Weights of a small transformer language model.
Size: 13 layers, width 160, vocabulary 1024, 4.29M parameters.
Training: a variant of Adam for these matrices, 133M tokens.
MLP neurons of a small language model. Each row is named by its layer, matrix (gate and up: input weights) and neuron, and shows model dimensions 32-159. Each number is 128 + 24 x the weight over its row's rms, rounded and kept within 0 to 255. Numbers have three digits each. A neuron's up and down rows have the sign that makes its largest values positive.
A block is one neuron, or neurons of one layer that tend to fire together. After each block is what it responds to, as a language model described it from the Wikipedia text at the highest values.

L9.gate30:140145142116135120144122131099090085115125104137111123104124135133131089130121144115112139093134125131108178135090175126146157136142154149136151106122088122094153111133140089111120134134121090115141122077156132119163105153085136086191155127124128142087129116160132097151096171142152151082115151139119118149118136158115132149101143129183069099123147105144137121168142139135129171112131
L9.up30:128140143136112121155136117087103126093123091177110102098124106112122111098136115111131177123115113121126150103105166115113132147134120133170151106098080116097168112168091107096125154128118131078112109106123129120161114157074133113160128134089111158121133109146154135140125145161144140112115107147143135176146124145149119147127118128149131099138129118136145119102149137119112151120100
L9.gate88:105141117135136121132127132100138138122155128126106145140119164159139108137158090163119129134121071120154146132124135106137093137143096203140144107166130105115146128113106112135156165119136154137124126112099159103088120136111164123163124108086125138141112098149146117155129139103177160117120157160110133179083196105126110112149108193116119117156137128156107125139102113126115163144143
L9.up88:141130143098183115151078122108154111135105112118141082121155136169131134095115072125125108143124101160146144144100129136126141171111116113109172115158085135114183123131129129115137158156113125125139088187114138144155064137110153082136132120144124099100126124150147144104154120143108127113143107080123179143100156114138146129155132148148148108133161109119137119104083135105135150145149
L9.gate129:159100109116144134138111138115179100108097107114123129130122107120129113130128148104118126120114145112099217161140119100121136125135148119091162137156117092093150147103086111095158126145146156136094103113101147164137125115130150114132141107111110131123143127168106127131091120123130130135069127125156124156115168089131039125129149157145112159107154111136112099128105170119135139089139
L9.up129:143119134129132123178164136118130142107119111147130100142106115097114143121119138138144153133106140140132166144144114085091147151106108122143164130128127091101151135142073111112153151134130181112133144159090140138140136105095170112128088123095070101141143111146149161132139104176140115159103111133149148153141130135119076107130111130130127140107170112118166105109112156121104111090149
L9.gate166:131190166141202133124129116167109121112077108118134184109112149137110118155143130116093147105133130120096139126094119118129100127128130121132112088138133103101147101128094108083093127158089127140139143119083118118127160117114152090189148132126115130047109149143093106154152099136140135098111110140118108131134094132171113117095119124153135103130123123128148127136132121131136130130127
L9.up166:134135153158148101138118147169116180102158132141089114127119147103138124143117113179120157113146117173120105125129148131123188114177136146138104133144112120156149123153135100171074166119110117129112158149137161153179085127082122064168120136123108183108107145146149126137098097122118134113109141131103170155123134133143118097123089091108122121110121137096146135155138132129132177159153
L9.gate173:083106167144114171137140149112126128119139075101107132104156093135134135136140132097119116126158166148087153164111134101110110112105104117079175132126127118119135134150118140088128142124145104135121121122113114131147100120099130114157176110117122110129137111200114116148055152129151138176133159134107138166116135124094101168121154130147157116091108133128105121136102127074144176114135
L9.up173:119138162155127156155131142105124154131128127116136131116145108130105134143200153139119113109156123097101118136150138119137157159118121146113195145140155112109160148167096137115138128106156131149137159115117112148162115121083130139150160080139104086124152145162156131132127140110144150112114115133115142108084109152137110144104128139141128116146098126144165099145155124106133159135143
L9.gate205:101186121111138116121092120140109148112090167103124097126104116165129153088128097134106147093123151115064142136065104105122137131118139138114159121149104100157159080151129138162119138169166142133144134112122148119137092085101146106164134150105098155083107148103111105200124181115137148134113147154117131139082126126131122121120162143171150128137122141112136136124124119107135140143118
L9.up205:095097105120166144097122164137180082150120138124126149131153111101129148151155136092133113153120147111135134136125131130139075159117124129112116127149101112120104172180060161120098129194132144132121111157101149122157132113102121104133147149141135152135153153150122144125110152127146107157147125162123127161106103139184107120140145143107097123106109062113103121080150110121098153158125
L9.gate337:106177127110164149165133129139106101144131118125140152117114142085132114126107127111137077125114103119161109178141174138127107157137112127113132166100117145145127143173103120139124148122120077164111120107101183145139130100111129131146130170115142142100167157139134120091091136103130160069110093133114154106127113123138097154140163107144148108135122129101123092131142094130147137164169
L9.up337:142114122105121127187167110120130122177092088175142153128110124113131120132148093100137097137126138171169055125135118136146164105152146122128118093139082128131155112161133170117089137140129119151104145116147125130150149110113123109167133111106151140133176101133131114132093112115065140123142080142139126124100109150116138129141150099151149114143164073106107147130128084108177131169147
L9.gate412:113169121121152140139130137116131159093139098154134154136162152074129134094149156172154124078162136125085127138161124106120092101124124159117151138095174151112142055165106135094105117144108117127149120073131123123151135127125125115136148092097118127097139137161165075155136122137125130104134133160128171162120140141151132131132179112148143134100133085101127132130132125093136141115123
L9.up412:117090109127102129115111137156102126144140123060100102159130124132146126168114118122155135133156157152111124161133157088102075115141102169195142098115103086150142133146102128107104133122087124125134116123124137159122125136128149138121123088154128110136133123172119158119108145097140097158100109077140100103066066128163125145146147102105121101155160088106097109113133122118142149143124
"The" inside proper titles

L3.gate38:122052166123120142085094140149164098129145136108169186111152149129161145143088108148129075112139139100123167124140127131165118115132127106134122134167160151135129131112156139070127099145124167151145111114132147144129152138173137126121085092157115150112112111086086130117149099109164110096122125139121130084136096129158138122173087121127161143127101127137126116093124152126144118095136
L3.up38:106116161144126110130090126167100096128089152175133150147135145151109107162148117133130166144131176114141150168158077167158147098138136148131103125122141113148165142157130172168120107150159135146121103141151134115107142096114130110121126145168122117144117163106090137132179123095122130153126119122145156105128126098142134128182141120084160179139137106109099135140145142131117099145104
L3.gate69:118089094095143156149146144149142106177127171118122182153135085159122126171097112103131111077122145084118138152180114156137088122136122146113109136157146144149117117121116138151116126132167113126091103110128099148130163118181101134148126101168159187051196123116125102131113142141098177170128102120128141134121123154139119106123128133119131126101109118087105165127145138081146148116113
L3.up69:110143111095175128114110127161153108108107150114137131102145110137160159150093120110093117095106121156104107156170158121120157179176100101121151110117152113126125097117141111167124152123122138124092133146149139094154117099142137145167120150072098140141161126124164114150142159149107099086141145133136139136157107140080158130089159132176130110104113131119086159141116102108144111121176
L3.gate134:112148130112159107152126146140119107123196122136107144142142153207111104147071093148106170098142112098103118124114147113169122107118145125124109128147167115133115125122137150141153100130108136127128074114131140155084150103155118137163102128089134136110146112080129127120096095084180103147126164115115120111119135099113149145134139108149136097139108172115118111127122146117143175111137
L3.up134:121133194081124125123127121136108124132120150142123146132121140093079116135112088081119168118124111134077098141108172111125141115104122136153092097135106129189130114119115175170180138139146120085136119135135125122105118124129118188093125165173097144105147127096126159130109094102137114128135122105148122137126116151094126114123121141122111136149121104107151132141139162125103202105154
L3.gate179:109071148105107128181116146159136110130111159098121169144140134147135140163144091124104150111116133100145136134120143101120092126144169146120132107108110109097084080069158108121068106122129105101072068116116121143127121133148157131158129117124138144138103124154154125152161160136126148130137133121138106094161124190103152115170141145126140144141118083112104120150133145148151134131065
L3.up179:084102156114153150141111144118154135075083150101110160124111095159148161137094136129138149134087174133106142160164128107109128127121154104131128099168170112103107095100170101091109110147149120151103123097144125127110151087156134164125123104103143107109134089112144109109134142080149150105140143137149161095130128128141163138148123130109122158152144124111125141141106136120119105142126
L3.gate214:133169143100151126088077128164133140132126131122076126109123106154139115124075103132122148130104130094117110180112173131198116142129113158153149114153108088106148142088119136119110101125133111138131121111126135138076161136112096176137139094154203171130076141106105112145125128091122140137117127133118095133095126154124111122117091142161124130104149133113108092144131200089160142125174
L3.up214:104142103186137118126097165107140127132154165158078093177093082152121136109124132139112149108174141115165129129132183124140115169128169097109103187123143134150152122081122134099111134162150156091132087128136126110164112156073106141117129132167129124138106075116131113144121118122103149143102096071129099124118111148136095117103124116087133131130160109147129136131116148121130117117181
L3.gate282:092129126139135117131141124158089134193130139122116133174155099116163079103073083082157099111162111104146132132116152138161084140115144145121103144148147108109149136096144169135139145096128128109096156100114120135160121132126103112108168106121158140111110110084086129110130103143115194111134088129114136115157114128117105132139094114117124132098115147086112097055168174125148109144126
L3.up282:095160120052122118094152104156074142116142115123099137145164142119143143141100134118138130125170168075114156098126153161151113167132155129142178157122143126095096148124148151154125109124126128119085132097111147092154131148106140123080125116136147153099102115125097148119135141128123184115162112143101111140151076130085127136143072106128150122080111136126113118109130153134176163157120
L3.gate373:135125149078127146138102075146084128135126125108101130109120146142180125112121057143116137125152105108118123147135159107127065157105166156144147148131132120108143143097138102132154115073137117102112150113099149133137108126115098160151039114138115163104079138151076125114147130099145137119106137087132112134114114086178123116140098163140122139118119121118134144128129151095134162160151
L3.up373:138158177140151105130120106138109136148096099121126120147101168079155104101093119134107140116143114117124098139106140118146130204128141114161125140129123153137120105165095148189132108172137144152144114117114146149145095113104097092116159101142122128114111145073104115157126126158143121105154119150106127148160116129096135123138161133114123139096126094088138108145129131179114135091100
L3.gate423:089120133114054095122156157142125127110136103173092135156158111144143121134064118139138124122147121121120135129147129131153110122150141154169088113156110140117131162077127116131132140119152124120102131132104120178065125136106157108140140068122133100149077164140131133123114140091164109122155120108118118156140140100128122100134148137160167179172137135132152109117182120116133145124160
L3.up423:153120161137132108115096135160073170180122134127118094170119196105126128143121125088118166112165138126155121111121132092123120111149140140127154079093141137140175151116126206096158132115092149123127167142110111153109134104134133119126103088169132155122135148123100119125141123157069109141127142118125173163139110151094120120133137131135138113144151083109127137106117121126159159163144
Mid-word fragments, modal verbs

L8.gate213:168125150115167122169086140091084106100084082106133137120139175135160109145122112058086094143153120126104153173101137081120109159137117106126141127143122156134104144079117109121127119149130122118118142107142160095142111126137098118146164177145129120093137136126122135128128160122158144111138122135145146162135174098132090142150133151140086170128090144124079120123117099095119137121155
L8.up213:158137156145160099164113108118079129074099109139154129144117168142133134115127141090089107135144125124133138139134155096145125184116106112122160128136113172151100152121085103132133137129137167103139129124114154096127117134121142143156126180130111078105123125129152155152156128165170134122157140124151154162136156118164097144149099125151108143152078171109129098145112090118106096143185
Article title markers, mid-word fragments

L8.gate327:102164090144136139109107097078134120131118134092128129109151162103135115089126168096142091131144124133081176167139125099132139171134144141104119186086122141114157118155086131111151150183145098136149111069092144120141122153123103129134140158133175117116110136124161114147142114149078147130111113131146131119119162085147058131144116124155102104135101115143100121118140139119115152131134
L8.up327:139119107117178111107139125120128071112136131146136137099134124125101142132107148114085134131124128122107159115092094173118126131081130165079155117138108158129128083142094106095187142161123107168108128135127107099131078158113108091157134149115166038121135108090135115133116146108135097131134150098152138091135092099096104086136141120142098151143117151094144122149137143103116105105157
Word-initial letter F

L8.gate328:117154125144122164079110177127134114132091140098104135146122122125148141126097098100130162122101121149090168120113143123126153088145133120133136122107136052130142149122156115141114147126116133135111127123146101164161061146096127147151134148169135154126146108115083130131119134160151150126130099126162126145101107143100151125147101146164118136106136126132123062128069125117194128113097
L8.up328:169121146140079170119102190147127144100094129111108111123103089142131129132126103122121148118096130138073194076126132120128154066144136125140120115086148129135173123123110100131107172127122155103130080139133094112124104131115115150148140137121119134132165113124133117090142150163150147136127122138185138137144121157095124139115145117160135119137192149084139099111114112130128121122113
Se- word starts, be-verbs

L9.gate23:108141130130139120091119124115103145108156128140120142140144103106130107109143125072109116123129164146086117144103121109140103120155152166148119093145123104061128125062121133116127147090161082132128100124185064125116124113154092138136123124162141098127139115147134099129145146128132152108118203182116138121139083139145104110115150108137140110087131136126078163113096124065137124148120
L9.up23:098092122152128117112143131138093154084146137175124130152100084125144126124120096087125123124102145142113139100136129110122123126154147109167114091135117140095151121101112147149119151111126113102128079102165086114076143114159127176120090117136145105116113118102145123124128164175132143133119192120133156124163113171137108139132125105132164092120160116113106155087075132077118077139123
L9.gate136:128110087114130126149101155136128139143116118145105144136137134112164118139137155159118143123125166150132112123115098137170167147146106140086135140139198098132133132122139118118119118112131105106146098117179145127147125166163109116131115117102137142140082127190108125148151165132132156156114153137160144106110215114165092117146138128133116085103119105122113114126139153109149095178106
L9.up136:142129149125139135169140175145142109114126135124119077139123128175133102157111143093153131164141102147157107078134129159100164105106124095161133115165110146094119119094147106121131133120114111105114110165122125120121133132138123107150114148114132120141121127091154151132110106122135158133108100116165099143110152157078138122157102153106068112142148131133091128117130149108112114107076
L9.gate137:068134115126167138121111156162172115124116128147122091128130131157142135111102129100120129143119136124146200168125086106111099143119121146133160135099110091095144141120086078128141147148121150151127106071129130123071135130148134095107149103119145139068150128126133081151099138151145105107100191110161156114147133122116070115141107138143103122099099103127082170102125143105121154111135
L9.up137:105142105137144121122110133135154110087096128165131080153102096138093140111105148122127130140104124150140144160124095121087108149103120100128155118117118080098109137147071123117147139175148164120110122090103103121092118112103154108058134117082150121093132159120117114135125153155133110129120173125156166130156134106137102152119105094113100130114136120104072129091137132109105136108128
L9.gate266:093131119149179114145140116082114117118094104153167095120127100134137109143156159117119088164152160102108124144127161131140124144169133154137144144142133159099124120138135123108084129156184123145097121076101103121155109131088124143177143140109095157100098134106130128115124112141117125158093109105149109149077175135115110159156150104131122120102123103139126087138101133144131129105118
L9.up266:119145155123130103157117152104109114126098133154162114113100098129123083052153132129121091165144127138130135155119139109113111098146114112149096186117151161091131159133166075131112171162162105156124144138097086079137103168080108082131160164116126146086118112132140144114122133114130158144115153139141117146129174132148126159147146149148114131122120080150147106133105140122104151105151
L9.gate278:165154079112141124124119163144128181136110150119130134109158153099115150176135178130124112152134105149117129152110095140107136137125135130132124181129077134127150126129109135064143175108095139130142142094156080115125141137110132144158166116170116156144124089132119113134090145126150159166104157136100103128101118116153097109146088104152109115132123149089150121107149134121178135139067
L9.up278:172138050128129152125127159136148182143121146111156122123177152106109157148133171134133161162138090169142131126076119142094090139127148108156121172121104102160167146116094109095119164120132112118107150102161111110136153098125152097136152124135128163142145142120160108122120104142183160151095136117096125131151089156116112121142128118131148159144133136092171143110138143132152144150085
L9.gate338:086135085151109115092133123183174101124080153130123154139069133113113105147099116076117129126112124107113107148161123114114181148105136097107113149152117098109153140102091135130183136145098147096116093132128097154086151142146136124137111111129154133130131108118091119120114133137127114157107131110132090084111161123077086140145147161122096122108139081134103116105130191106133102134167
L9.up338:109135108119105150137128117145127184090129138150147105116133139153166127156121087098110117143137121143114102106152100161178153107160121151135123144087157111133120144073173092150102116114126141116158105084124108157105099149142144077122093133132138121124129148101146095133167104092128101092106121158100164127171218102164123145154099104139127101090121175137130151130151156138109141154102
L9.gate399:133186112123153137043092142110125070136111100126128147128141117170123128140111120119130107129139140101127145126142130119158121133065125125105157148112193094145132158087160134111117117137102121167120102088174132092118146134108137136120095115133131159149107133127135114136112107119127174127063102179126124079138137145110108124148119110148123127125150136078138137142112146105141124118143
L9.up399:150167125124150125106136111124130115120150141137130144155142100143132117127115129130122101152136114097153123149128144121140141122090105118153140140066158098101112138132134121104105118108107167155160105118125103105098154117133122144090108181126102170177145123105154158127155115146148152158096085141143104078166113165100131112147088099164133102161146132103161130135096148122130097101155
L9.gate434:145125154137127122132109171161152135134113114081123128098134149096123083148159134113112148141135128120113137154140114138138152106097095140112118137104138116136119097100160132070156137129132070106123108082094111118109149115141110135131145112151131130075154120127117103106127089145124111163129127153144146101115136109123116133118126126169131122094133132195124171131128117120130137150135
L9.up434:143102176133100118164137186130122133124118137118136115146146126101093111134148159100125170130154123128118143152129124129125139122112079109143090132082127127137146113126128137082109167126128100083130101095067114108103172113101128121109125128116109111115160139110113122114146102161108116161130081137154138097144114136129121144112098112146151103108151121149114176111114100112119126112131
Table row starts, word fragments

L9.gate2:134176158148121106145159155104138134134172093091120169146132116095174118115161125147146101103137103189147141149146108163106126112118125165111174094123148166118115091128129124098159135057095131152089123155100128156165126118127113109107135116079123172126137121154121130121153108164118164156164126144148132129127138127119120133134104162130115058141082120121113124126121121117128139119145
L9.up2:134159153129115157141139123098104116158154097108103144130155126110151104111116081146142099121149100119165097149145123156157092096117081120111127093095142149157098131093132082076106121104107111126117108138121091119134122104160154182133141092119147155091147117147116141103153122142078145140138117099151070105118166126164159128130116104128133105163124131129137148103142114150125139141132
L9.gate48:108177141123170129101132135162091141154130137137088144153122112150125099106135080118100108095114138138140129145141153127134110125133083123111136125105087065118144090141119139128113120071104125083119109117121129146076122111179098123119128114119124099166091106105129104137150151132167110145131164157162117102163130139097116100136129129124125136157106108103145126169107164122135157139181
L9.up48:136200090104123098096080115151151107142127113138116110144140099106143108111123083099103108123103106123152156141100104170166060163133089150125157145126095080120106153149116168119135149123126141135087119132141130171091119116147132150111127146129118099133088144117165093141144129127149090109142162130152141119154147132099144090124124139109138154115132064124142132121125121083118146120145
L9.gate157:088125072136107120132095127145089141130151131131123126101166149096134112144121087102144089119077112140119210137146089123150124109146128150076135161137146114143145092105097120122150136104131149164113132161162131124140112158163111142142098169162147142106112086150128088131090098109167109114152153170143134107100140103167112103125125164122092161143111127114087133128104107108122154118149
L9.up157:112132088121144130105119122109089152103130166171139108116138132110118140158121100129127118129068104118128153134156116117113120128162093145107118172141128105137191118133108119138119133111131152115111129162130133091142086164145136155160088176144130130143106113145125118113161090125179086068154128150147138127133125129149133130098115136114138131157146104110155139102136138102090123112156
L9.gate219:106139082155110143087152112109144143138152161149120150118137131141146111146099095135142100093096086142156112119130095122127120055136125152116086086122101119133117116141130134160117095145104154171142137121145103132098089137147147148159120127183129133074135192114150099130123099141124150113131161140116099114146157113128126118125166180085136114145126133109133165138139116140122135130159
L9.up219:088149122117093095113128140147101166122170118153095146102113122140094125119106154149122176163128112141141132160132078142124161124155149152150169142129106117110138122112137139139132124094139124163132176121129163107123124145118087147160128104138144140092115119184151126145140184128131128165141158148095174141123140090136128138184105123140093088150126132105153107119135115084100166119167
L9.gate232:137123076124163095105121171129107148157088124080167098089157130095151120145145130075116148153134093128136114129126109114120129120154125134056132116137134131112139147122132097124089150117111086125090105099147135143112164104148162147127171117150155085116175118154119122138111150107126120104103128123124130093148127142124115143112107133138081131176117136134123097130122091145147124144150
L9.up232:137124108154128109143172118102082188142123133126175088125144106070126131132134158100127145177113095164148129094103110123118128138140100113115115107115137141112154116148107105113098152129145140110157129100107123089097183096113181131108131156110099076144147104133116141122139158128138120121128132105128120116163112152149106143139086123134090102193140160129128119111120066154118108126188
L9.gate261:084103114157134115137158184130133163144113127140135105156083141130101088138105087087091121143156110121130124080171075170098137095136130172143116118135114141101145145121135101127130107156138125152124131130126125099109100087179146158129139122150164086135154114136106126106108151141124128157136150140087136128125156134133121124110114117122112151140177134147106136132110121119116108187135
L9.up261:131094137184120142144148173137162140101089115113139090164127144148121153115133140141144160156164127114137136150194111151158187118144102137143149108115109138107127128161151114119128190128132123092115192142143137107141111132123113164108139102119121061144106110173112123130120148129129108120153114111109173173092122108161128107132127088128157158147114156099108167134078066144164101174120
L9.gate313:069115129116106116134151124127087109159146095128158079116128128126121164068099083054138159145122125153140137104093123131125105084151135148120115142120161116142124127120148123165130063100132117136171132147149106146118114121150150160147115128152145126135149141157152147129122135110075080144126183125138131105144117118131127131129146127120133152110135154178148123156128109144131127118163
L9.up313:102136134151133124149148141156080139124125093129151151105156143117136184110115125103131129139119173121120128138127124097126166124139134126141122091165097123125083129128131116119172102129107135137130143136141128118131094146122083074148120140092134149119128150122090148119152104157089135090099137136123138120162115148161063153144128163147168149126105099158138106144150088133122161146159
L9.gate389:114141105169146117126144173121133105099145058113091131145119118127126151116165135132141194147102130128128123155136108129185117113148120118120119148132140111087111124122102122113123126112143096121087132130148178119094125104111162139070110133153093145122143147111142087149150145125105142141107156165114156122117159143113131135091116108122125170156152151117105059130112096157143103161155
L9.up389:164121128148135093147168132091082110110107134158142140139092107117114147093112115128121126167117141109136127126149089140160157096081137111126132080100128122133111110124100113146165143117120075163145111108114148159193148090172089126113137177121127129099156126116179119124099146123090158119134104132087138175127120097136129129112136136127063128147099126117110131155126128169147105114109
Word-initial fragments

L3.gate3:144188134131166133128090139124089161153103116129126106119113150134130094151140107099092101135129142152163137130107144099134115116121109155113125104138126137122132171132137140109159134129090144136110120076143145150078082116079096146132138129161090146113123101176112098110101139109125148122136143096148092160128179129086103109139143136179126089136103157127158126122078131145164169088180
L3.up3:138147162144171129141161136110106108153102167136083104113119150119133152096160105098134121111105134125156146100123124101133119091113125151102119125140136109096125154153144118145098118103096119087139144122085132176107135126162155127082151106076123151130090153136075155143114116153144085129163128135087142156104143131121070142143122139161106117132089128153101163101138130131134112139130
L3.gate138:127107097097131130122136146146131097126129132113112165145128146146165112167131109106097122095133144092123130140140130120125134123179121125168143124109166114110128109076154128124176121101116120066084114118194120111136116114118104133135132118125123131161152107110072102083127141071154187131093109114166110128094117135090142141133115185123123140165145147116145091146133109141137131160108
L3.up138:110123113113158110127110192080145126118129112116131151133106074113129159143085131110110091106116135092115095117124173104130108141171124129168139099142114154155113121139138079155075119142110137151144126129151164177122142090103138126147140150110127177105106114072142070110113121113108157127129136158129126104169123120118132149143124127076145143143105116104146097194171128103126109141122
L3.gate182:132144095082160138123142130144101160130073116104123093091148162148114099127094095073143081153096127132168148104118142133105111110072117149090175122144125103144098150132152111091144125106095094127174144089117136156141121132149148112130157110130125178113123120128137114087131145131144151150106103077151143115148137175108123151126129150138082093176109178139143128154111134127124147136115
L3.up182:127121127120135131126105145110085123113108107121126117120135154145090124128096086103118126142133126153141131141109130126075147139130134161134156114168148143112136169135154114143134163138126135132141113101129109163136128133091140095169181060105143133101109104136179144119100107093085188100122111129142140136096167147057133153139109166159149107206116138144154138122100103148148139117137
L3.gate198:106165131085166147142169132132083107140124129113086121141153120130120106099131107103120096182135130123136113132174159157105134136141136156152134156139126119086092129140120123134134136110115139136126145120123126122149156138160179122105151131085100127092137134122143123114117166170103175127058133108126154130148144156115132091116135163160107104130142169162099077142134165129088155157111
L3.up198:131110131102145159116127141160135116108096150139108111103127143141093143125134121163071171155118142103121116085144148155130128162106128170136105154172135109153128120144157089129160116128110171145154097137116122150133160121125118132118116101174133147118156131157126101114076132148102147186116118096133134133122138170090154122116164139094129139157121143168089125129080117120129163118073
L3.gate205:154139145072158114082145079134127154130171088113124140123115125147109099123128091138143128159128109161142104147095150159125127115117101170104114118113126118106112099083128090140166129070051102104096124113166175152152116113103140129134100123123125137093130077127096066103107165155100141110098094120121109098131145144146107098143148136142141092140128149126160141134146139116134145103129
L3.up205:174125120139181104108112120103053178181151127130119110082140125132159114112134093143123129097119167190127167149131131130108094126103126141129131114104080103140110125112150123124160140130116126153153110113116129139153122136087163143132125108084115121141126107144125139122124093123072142161126127101145092119146090090122153140167106150155152146122102196158147128114105123109161156125157
L3.gate226:118179128108156130124164121135110133127141115147087152109142129119089120134105051091101084150075114146139142119076090133148101141090134099154145107138129137142094098138142136125163093110117116152142121132129138165095162121101158163146199128112122161151126103116131102152116147128176130150128127120180121120125095140135100123127139155115113140147120177134121155126122119096116155120130
L3.up226:129116153112116124091079167111149154157123112122100138168154103165125144128138146158131138109192107145168131110123127084118129136122113160121095105145116149082196110134090075120138166106108119063090134114118144135181109137074129114145097094112112105119092106114106123108123113164143159143081111128108116124132171163098107111148147149124076134132112130134141143139101080147124126117134
L3.gate254:121100135143115138130156170146164133147101128103127177073139136142115130147135123138129112124073143101108141144156134095055129119136180133108126119094138117136146110113096126097138099144148109098131096151146128177186099125169072127144117079133120158121152129116153133143150113136145131139115106145113159152126163163150103094175169179086130158145108129106114108117140136123160138143135
L3.up254:114106121131155158092116128146170140161084140118107153108097130163085143157150142081152096122109121115160181089186129083099143115166120098158143121084125112107174148109138129114116109131145119157097139137131137162159096134105086160135108126142158149131156107098143122085143089109149147106117090142167121135121187152134131095162142134097126162145096132136142110077137085090134110134163
L3.gate390:124143125151140121111138120136096132118117148161136090135143133144127095129161103097110119147099067152152122088121105116132131113095111159166132147143171075111176117166122080090124123115133139131103111131111109144114142075126126118131109135136172166127077139153078113127123101136176112082117121155143092156094203166135115132121124154137111102161127176132155150153100092157100146135166
L3.up390:156111122120127101136120130168121108134141157120119123145094141136116115136123116210146149112117154087119122119126124128142178124079121149147154134087107110103131108129116129085149149130136131116165149091160133065100117126171120107146138072117123120080111105118135093136090133103105128131123126136144115114126169165117166124114121182100094093123138130103096115118118108117116140142117
Function words after predicates

L3.gate39:145146122142124109104153115102045133148091182104109149148175093153149102153133080100115133118112102129102141151087133113147130136088145130131137127156166085100120108097145137123128144160121111136138116124119148130127138117124128137188118093126144137167135147139139121167132133078124161164143147156115133104135173095122154130155123161108091099150153177115126156122143123159118124162139
L3.up39:149103126139122121097149144124136174111113156166131166118131129087158125120114129143126178107112154164105096119096135126150140094085133074161148156079164141072110135159150121124108129148124114131119140146122135115118040139082146143118103098147080118144161114128147135163124098130132115093173161122121132163120100119130149129112131110126165149105132131082112110121126094176136110167134
L3.gate55:134173127139174132130108086173127127138105114100075111159112117132142098121108091089121160119121102118162123148151119144130158165111144164112107095141169136133147125102129132127102160079112112128142181101120124113133111136092100148158109105100147099197116134145156117113140173108156158094104127161164138103117146139101154097125089104124102119143200154143130116124112140118161128146138
L3.up55:119150100086131127123116138117155077153110122104117126143099137106148150119108097105142171132146143131165132150125127174130144140124141156110092143167123162147119137096096156112146112088143084113120108109118128128152151135171142111152130146130090130165127097127120163175130129146080146074121153140137112120145093100126129127126053102110138119149129088078112127130132159109154114148166
L3.gate99:106128131108102149134124095177102147121110087146119146133186115140144062122142125150132181136123079145136130123161087117124096119174142187121133112146126100125127173120141168122135139150129129130139113113082120172091108144123103100150106101071134140205114140114110134123103108137107145130138127166113112166111127118144113148170160134120130098140107159131149149100155112139135151173106
L3.up99:118131141116131166113125096130143110157093110146108113142147062098065133136162124121126151115131119152151113120120107137122140110122153114110143133173128142152142121173100110160131129106122154099102167126086115131088122132125162113138147138188147193202170114112127154152131146121101119138118121129120073141143082137083117139125108136122126120108106128119146131128102132159126117108122
L3.gate152:080145144123116177106144138118120097138130115135081163106136097129145143129103102123161105131100113136112122211146138141159124116123131145162161096122143141138096105096110124100128153114157092108146137094145113136114158136135119101157122129113122106114107161112095098126148140136137156136134101135126142148098156086153116132133093143146154130115153146176089120152141144070120138161147
L3.up152:129153114126150136136102096119130170141117148133090109141159165148124073153074102105119132121098135129163094103154126138099134116141103170112091068124114159176072131134135129127164102134166137144148146113099114087145087117108088132149150155127137131126117162174100116123172147162129117135128154149163136145103098111122111149111137107123160116110110103115119118140143092130123115126152
L3.gate168:134124140110133152144128107135129156154158156135049152124108137080111130150104130103119114070146130144153138154092094096142113070110120141124117077140154150159119112098107151157159142089150094128108122107104130118109156107130127103103167148159108169113123123121097101104123124133115101135142115136130138135101144143115154125095139137133101135112143121086122136115151133106117112108057
L3.up168:122124138128118068127131114124104138138108135142145066150093139117068139133147108123157102156112186116145149129142094129079172164183102166144136106133136124094116129123117130125129086170110127147145124140088216139124138131171117121110094117139131169152128121145114171113102087126106090118130124172146154161100126124118119124163116117066146116135101115147138123135105112133135091163120
L3.gate345:108102113157149115147141145111097132141146123089138124146110162170123081124091123096138160098147138131142111151119106085151147128138070138128111137112152172111133109135116103067140157136104131114108144105115143112128089149107155097129151116136096154137120098101137113124139127057161139122116103161173162144104151109106119143136100146127133096076154157144122100139160091125166127148114
L3.up345:108166126180124142151102118106126100134170158097150129140140121142110134182082130135101154085141111139159117143099125119127132157101096158137157115127151204118126128113141113114118123148154086190132121157125162133160105135129168106133127102163113117122162109098128102142127090111121126106108156114180120112117127130122125175113144128186125125109150127098103096111157157120131123117116
L3.gate352:136114160133132081103123148156102135122182141151128124133124119134122106124122122108124141148128103125118098123076115115132149106195154211116125101120128152092140083099129169126145112106165108154148116100127137101123136113161145078165145135146123132180124172105173118162152140102111163167145124149138114134137115150161132154124157145160119090100122102137114121155119125088114100151144
L3.up352:125129146121154095111149119154135084147118142130106160135159162115131100138120092101185111084175152115119103101156143105139157113161101119128113095140121134104136128079097126092120199142147091159079157109094149109097187102131137136167144126129148108164132153122130133103125107132138108123121118118165159133136139127121124124089115144105112122123164142155122171173131108108138130168131
L3.gate397:152124129113112083141107130173101170130117136116094127109154133160159082127133104089156146135085116120146122139135118135142140115180118178108107103154113138138146140115120132135152103093108105104139137123117146117100138107171122154130123088109122147140098178091120171138137104158150137100126119140159109137146123095145156123123126178080074091134095129107091138140121119092151113150130
L3.up397:120164153155123121088127171168137152136162113141096112115128123173106183149090141123162144120131139113124121131084171082136120081117087153122138100081112132090173151104113151130109156128146123127086132086126143150142114142139147093124117145134112107129125126116164137119127111111111149107125132130130122129113141163099111169074079153142111114134130128158126148153149115086131097179114
Word-initial capital I